{"num_attention_heads": 4, "norm": "layernorm", "norm_eps": 1e-06, "attn_scale": 0.0884, "tie_word_embeddings": true, "init": "uniform", "init_std_o": 0.0, "init_std_up": 0.0262, "learning_rate": 0.00671, "beta1": 0.93, "decay_fraction": 0.753, "batch_tokens": [32768, 65536, 131072], "doc_mask": true, "max_steps": 9889}
MLP neurons of a small language model. Each row is named by its layer, matrix (up: input weights; down: output weights) and neuron, and shows model dimensions 170-340. Each number is 128 + 32 x the weight over its row's rms, rounded and kept within 0 to 255. Numbers have three digits each.
A block is one neuron, or neurons of one layer that tend to fire together. Before each block is what it responds to, as a language model described it from the Wikipedia text at the highest values.

Description: Final word pieces that complete proper names, mostly surnames in tables and bios, such as McC-oy, Mack-ey, Brisc-oe, and the period of Jr.
L2.up118:095161171064114104106182138145173075155136128097154158128178193175125092101124185145214121137151115152165115113126158142094154150127109147074112101071181140135091130167140135145091118106097102147134128179145058147192122120136194142116144176155120093154101159135135145169032097165119127109124107151163140101128080143121105135071147125135124110188096096137186106125067117134146144114094108136072124163113110101096113152154128138155127119118105110118099160068146092149156129109051142146094054123108083116149137111169
L2.down118:114094100092095107112164152100106101132100069104114155138141118047129081112116169143097118163100129180111056140142163148170144117115124073118208144097147111180124120104130080179115105146101142109125141147173081106148123132092104118112171127139136145154106139134104139140146136156120059139142128179095104110100157112149153086102139148115111170120172100102132149096113025178156116194103116085151192143123065153129133129108148115122170111093172121100122119128112140143091047117165157138107141123109175133133116185172
L2.up416:180093166118138104200109127134171140119132117099114198170099132077123165129096143163120148113179175155128147104146198172120161151128150096101172145136109055155139151130131184102133129075163169119098093172155119094131091120138088071159111099156152070141109110105117110127160145119157131157123148179126110136151147128104128116116085120112130166162166123088092146116127125137096188158169106078139089142074128147161138112118147122129125180146047158105123072051117160149121111158100109120182107136088169132087164132144
L2.down416:158117086113158089119117169104131168161157180125180134090121138121108121073113154109126110091116043125117088098159132111121085126125173151098134124067118120147056141082170071198072114064160122113174158143090066158100117100142119111148150128121171152100144122156160174115135153090150155111114121132158110140105154113159125137070084105160127147138129139135151197087118111137173135146104146197090113102115139135071126114052166157103172087146121132134120121142132104094169093141092110132083150077153138157123115177105
L2.up1081:131105166127169166151136182159098164096157154101109176136178171118133139069100144144114134118170094156141123157191124131097101162080107137070133125120103159108112110206158111173098152121215107112081158081098132129162063089120122105137109123157125095120112130098152115162121098165116150137148100116158102126142173150142151193107079164167114152147200142183098172121138179182087154135109149096099144064083078124117169104132122133154125147170134080112150105168206140141144146113094068138137163124095167115139170140118
L2.down1081:143104180132159082214149117156124090117122109144105128144162132113151112138169189188144143096119059133118104098182137163125122166144133137143157115104145152112116127037171145101131140070108142153154154102125149150116132181124130089093177082143142121099140107095104114125094161201118097124163158099145095108136119097112130158099085154136114123080092155119140097074120134202076169154122111099141095128143166188115121088114159100094166123124095048178111073158132093147160181056135116083123112110134156149112130108130
L2.up1091:085097119167110107094142162091083131170112136133132131140114119150166109152170167125146155110138151102139071179107131100128131070119108125098105186151124124175143153165108101069132114160082124126124128194089150149138119121113131114100139095193129125135134170105159166133061122150114117099113123172143097176085124100135146094163116144050125145156123072099161062123153121083155157176115126108109162131184155063126142151165157155150056167133113078119197170106146144106150106162169142149092153157095119116179140126104
L2.down1091:106097115128156091138142169069077127102085148120132156164130224168153118107148148158059102102103068168142114075133180099147085102127134179152132073163150096161149113136147100109120151118144157147076148147147114082129200154079098137125103117119119114115101175121086135124123162166161103121069145119092110111087149113177076159128130132145106101127177163123149115084122120148153184144162068103121204187102205178137134099102091088145098141073135097140104159071123146198135054120175129083143101103179163095112115102169

Description: Finite forms of "be" (was, is, were, are) right after a sentence's subject, often a pronoun or noun, as in it was, he is, teams were.
L2.up289:137116109160136131155197128152219115158134176140097122094093094193134183131129052140093130154139163144092164207117139144128110147105037124078081133148145109105141105092155147113114105081087098195141100151160170129080135175130092110181118139104158082111172210135151135136166120196177161157136109172123157124101128198126173172099161131145177135109138113165048147172134145156149095089213101081091106167194132079123082123157062116110166165126132073166117153095135143135102124155104156141135108165142105122129181124120
L2.down289:132193171150143129114138121192122134109079106107098130078147144185126180132144133109087122156140154126085200176117175114123070138205135168102150162104131161130135132131132150164144069105128115188120127138079139131086127125159151129123133121129127165163170124161082138177140198156238075086072073142117122120128128123107147134069088131136138139123166083148094196140198144072163158101098077124138098154121118130123091125137132170085128121143125124152120120156173153062150120129097167141157151170145150137147145134172
L2.up482:169146125127133167100116126083170114176136161107122131178190090154159100189195082146108104173105166156136140149071133105139114114148120087170119088188118107121154163112175136127126118157115113127098155067137093121137128121121155108152098135138174077129121146142082149117130086113126170105156136157120108152153158110071136126149129109128113133114147132152145205146136136122108147124128124147095118173093046150099176103129038116165113095096094139131112066143148126120153059184102118149119113078154096169052121106125
L2.down482:191121145097154101146061129164145122142095089144126142126183159118164130142185105155132137192145054136129186099084165061167127113097157143126108151152105144103084130125148128087072097151082107113073189105178112147156142170122103136142126076123131121186166099117212157132124128141190132121109110131127068153097161119104192115112180154093116092125102092142141201118186132162125151050147135136142090153113153117129170142109117140066116157108141162171154146124064150138065087145111187111094115135158112177124139108125
L2.up1328:109091151166110155211122200116126132164092166166123121200150095162125126114084069142104110157121128139191156183163079132148109120046145115126125116159088166156067174102162134171135120143166126084127115068175109173131171145158141162130154184116137098184101097141102139171132107203144143137173191158159123121066132124152097156152119159146116115177171073058092061137177156161141082171137168116091170176085085095061124164141099125165167140147144154132095123126093183111109115164108129104215126121114175100080151105163
L2.down1328:161123103161125046103123153167190160123159127135133092116133142170124074153088183140127175091165147122143179097106090161096086140139126161077093126120150113107151141142042116141091066165132160189120118244079099166060080125088181105107131100144152120152150159133103115150088163112189156138154153130140157111165172160095098082096106125115077155139113160106094156079173104152138149137150098139127127153112139172179150108089074141085170126073126091153133170056142052130121085095129126095128094162132129187135119131161
L2.up1506:106141167154184134092150108206141132078139124159075140159121094131079104149131116106081115138189137143169170124166134079186150121143085170138137086162203023141092134110117123136175155151130123110183145104098146147123122132155139115163133140097150142137184120118095159128100091095094137109124112155148126126111141136046164056125164088156154085076156097108145149174141177134111123117084111158136108214079106157131091092140087149169131084143134088154194101179104117133137083137149160086210100162125128099105092135109
L2.down1506:125143117162131076106141189184144116138117141185120108145085151154139127141195159141117143127111154124131153096138131131147099137127224074167150136099188144136122138118101101115119100151026120132149088122126155109095090081087167080120150125123155138108119103135137183144110120184131073141136062118100133122114139149144143118123163142147140066119107109145052145132138110209096059094148104113091117146130166073130129111069158122122138154118146118115126092133114152149083181165153142159127158126176193115120162172136

Description: Final word-piece of a person's surname, ending a full name in prose, cast lists or tables, as in Murd-och, Mulvan-ey, Osor-io.
L3.up454:047072114122130116145129114145138100098123144160099156122103194185114106116152183120069131158127132166082136116184167126147100126131157074133165115095114114116108116113143090154149197078092161100112163122087145113145146127141154092127130093146108131090131157149105178180125165163192139120168155135128141171137140095114090142153203071140143098066148080097124125126153142174107102121219128122108149079161136098079186156146144149177116109092104147154144118151089097105112090100156102090127095107111147170101117082072
L3.down454:126138112102069130142113122147154095119127126120122159140159171129138158103081156104116149204121113146161078129156146120136123090084086128192084142138171155093194075153152110109101136134138144094134142127144156113132140083121118086064125086091088126067054132172125152134153143124139088142111156155075153169152115117102080160163114160106106119143145135135130148054103119073091136166151131094098141105143172135138123106121156146119152127116155146151091106114106173185147072116189104120126087145150150155113129145116
L3.up518:075099135112139088063160124108096060105100134103120149158059156130128118137137125191093076151123107141165122153112119113130102144158167115135107161142129101128102116168149121107174119142094147133154147168159153131169156189176090122085077083131113151075130181128119145104063138167135114112094149112128119170089090088131119104152195084151174114160123104117139082122164169154183126186176085098166167132219144103107135192116156159101103121118109131110111170110150161102096149137172110107156114132123138188159116144107
L3.down518:109120114127120110098133122160125128187105141139128127116109199166148172124128146115100091139139156136138144162094155148149102078168122157148103178122105171167155119152128121112129139150105126169163190165152159088150119102116095175097139069124158071083087067175117117106134171159132108130083059161050116134113070132150092087139105124100132143132127161144104184149133071140156085165156133084149131115125171166151128186126123088095041137097128093144115158109112168198133055056206114120123137129197164126142134136127
L3.up703:121153159166088143156093173139116065133121136189102111172135154148120098142120123125163117139120182112125122142185181119116101109115073178125164177087137109106136170125128085135205134093088156122067113180099077074143110152127126148117150068122132156138081150097171106097145133128132198088174094149129135082105115136097123099111116135124114133151100178127117130114157133084120161135114030069113125102178133090185131104115093205087145140103115103115183168106143139096102133122103153162165138081091156168149157150100
L3.down703:112146074163129115078164144088132120148137118158134181149121126125090136111150155104121102115120121119086142131188088104083123109101134133138147089147213152157141126151136184097113112152130125116126139040107182145144163169148086094150094152136180080099138147153142166110108160149107104121137167151091091100103151119150153097168153123105152103088117112140060139085131107135127131117140098100122134138092129134116156180126149152130111121116134138172113083142136097122138059161086112144123117136176177137133069137141
L3.up1136:120115125076101055128169137114110109153094151132099099192115176115097147129119139164103040147153116157086080147154078171163065124153146160105153143162080155150092190167107095151125074118101165190115132172108116096092121135150074053088117115139109132083150156120096102106125078130141158083109071079080090146052159090134154169138132103111152150119097144063153065098134073108190166127174111129049131151159143137093106107114115162090149153081122169112165128118201148116123138142181094213163143139199208098167094164089
L3.down1136:062113126134132087093103144128097206132152085145177146081122162146155165114114178192100144107155087170131099139126132114169072137118088162093212130100109124162092152131169103102063147087134078117115120122130145118149158063123156081152110148158101120156119127146105162142097158103145115160177129145097130094093086119160079102098065132128123103146063125160187153129115071110182077171161132136015146147132122150115177180089114120109150103105189130168130118133173080167154141100110114129144081125159163115163112084170

Description: Pieces of personal surnames just after a first name, often mid-word, in lists, tables and credits, e.g. Piatigorsky, Simms, Levine.
L6.up1221:100108129087081154195159113148156091126125161089098157146086104148140152105136134224131107149081127131098122182167127159133122132156139112114093134152082095153072105150091112157134134165170082153120139142147110069119125195151147091118171096157105173064118172107139096125122129169191159131147139167168092155113163124102135121122143113118117164118096078147144059158099112147134138126179113143131138200141164112098127082127126160104134125121061183087160103107102120098148121127171108091150157157115098119214137102157
L6.down1221:133116140126161111122118141122141143128134169106091086116091099144135077126180156160115132120125110176110155172108118107121095115063138122091146206167075126123143136166180108082093077062168121134152129124172151108063152165106075164182108146112120090079125104107184148176104160168097169153079166082103098116138086164086135142138120120124161123095153180123074069114083055200143125144145105167098120166112142095141111101144103138096141129071142161151175138123104143108086086161120106086115138165153143138105140143163

Description: Auxiliary verbs or adverbs right after a sentence's subject, just before the main predicate, such as was, is currently, was then.
L6.up11:126123072121146099138157101165098135126099112126126103131092154050172093191108058093090073134172150104123182171088133115107124133092079100129087073141155172181106128097134112096106204172110129172095086165153130119077140107120157144086120114099154121117088111116142145141123097162170164121159111127146086154153108137099172156148126106055117115097135126098129148111101101085164155168145114114113098143104159170157114167138098131125141108091080163225113195126134100057124115199158148200134089208120122058129125089145
L6.down11:127117144157103127100120119093122165138070124087134100099138148159084138130143167155156078153114075132148147114177154163197154155161137193141118133100140075137143142160084100086100091109157132082146134164125153150188134127135153154140125122062133094110147152180119110118107193141178107128129189182114143157091155160100095177105118100136151173129111149153072159128228176087135087101095114135139134177112140100124092098093123111132158093147110105181133112139136127111097139180148157111095087132119100164118088125147

Description: The finite verb "is" or "was" right after a sentence's subject (pronoun, name, noun phrase, "which", "and"), as in "It was", "Gil-galad was", "and is buried".
L3.up909:113097121109102146168191147123143086113127111156047089140125149161178106174114146128067072112137095136093120137153128164082146157133130130137085159163116149131151148082151103112073152169122087173166102150167118031089169170176150154115161135117178096129143115089098079090105139157154171064139143097160139123127157077116071124112189109087136143152122098093080127137179156116168129124212123189155133152146075119148135143098142083044089073109151076186141176161110180175121177120084127140178107154063150161101143086157
L3.down909:082135139127135146154170124140156135110130143138074097143082147184123139187114136097114089101119186155115109134141125192170027189120117079150130182064173203145161168154113172142093134086158062156101096220157145082108129181147114118101138203138142097162141121145165097154084094212164174100086116094098104112164183081111092123114216127137127086104116158108132079162135101156140143093140155147165128098138125144153123123163072030073117111102132121179118203120153124136102131178098108053117112140136164124104147118102
L3.up970:131160110146121116111094122117183151172086122142133110124115111147091166165096063169153126167153102114090147154126138105114144157123137093142120155130154123103073177097122166099119099146136066174120131070120120102141128134070152102085155122140170117114132146095122081177118131132134125169046061130093161095069105118080199147134129123108100121095156118098126144129138115126162143120142094098130084171137095084133171150124079139120131204137152165178100165133160161123130153154088051102097123171145131157134141144101
L3.down970:122130174104137124149166127165143109123132084145092140081135127176110194165108084104175133161117081156136194106158129119132100107139129149133135083107143059097093105074103116120098111131154111077150109155122093114151160081120158093149132121144152152180148132144159100145094139105159111077145108112128184107039129118152194108175113144125141145153131099118100199166184094092131123079140142140134093157115137105118106154113126152115186136092073075101202118127097126125064155094036127110128077129123125132103124105131
L3.up1426:118116151084191137116107100145156118125128125092162102103159146118108160115146125149112126091130144130094093182156148138169158078093109120185089160097088081100081120135158099126158138145151181078168172076113073187120148130108143063126156150086121126097115097137115135105190136106125139092101151140105124133087132194151138104184137127116148134124117123178033117140107115137108119102149074118136058158099113068121084153141144123140186152177083166144163132141159169138127128108128166113205094154101168169107169095159
L3.down1426:143110175066134082097130089184130149130191121122149088114163143121101179121114129123134112132107183099136187098107085104165144170102154148123124152137127145111123079150156163138099080142134133118109122133076058181163166135140066104150134136076119107072095121107116170159167141107138181138124140144150112103168127180079117111146104126160135165124088111121123141193128121092121078090169070056135115173171131189090074130145163122136164121124162110201118151101131120133137092157147053174102107169131115183115100082106
L3.up1510:094145074174155120134142076077152129102165118127086148132124136114080171106145075147094122170153141095108159138113085104106144197103066147085134152086156099146172178187156167130120127144128118159108111141130142141088123106123079138160189124098133120099152146158141111196120134132104178197122097143103063173120073132133155134084182142098151136116104117131088154159151146120138116132157096152155082162138165082136153134140151115156155204171156117159155158143132123086116044188123153127144120146107150147168162121131
L3.down1510:092108048165079174042147136133134128053102111109120090093133111158141162093150146113087123165124127128174132119099105144141074134168120132123129138118224109111142132112118160118213065138108109151114167123142101166116120090199079148149188088103115135182124137090102097163140149134193136083117130095103126145060172140147098095034114105150105150104123059132134136121141117099153090149143117131156113113115136106106079125102132116056136125102083087148154117103130095072131127184110166126158088179166114151082151148157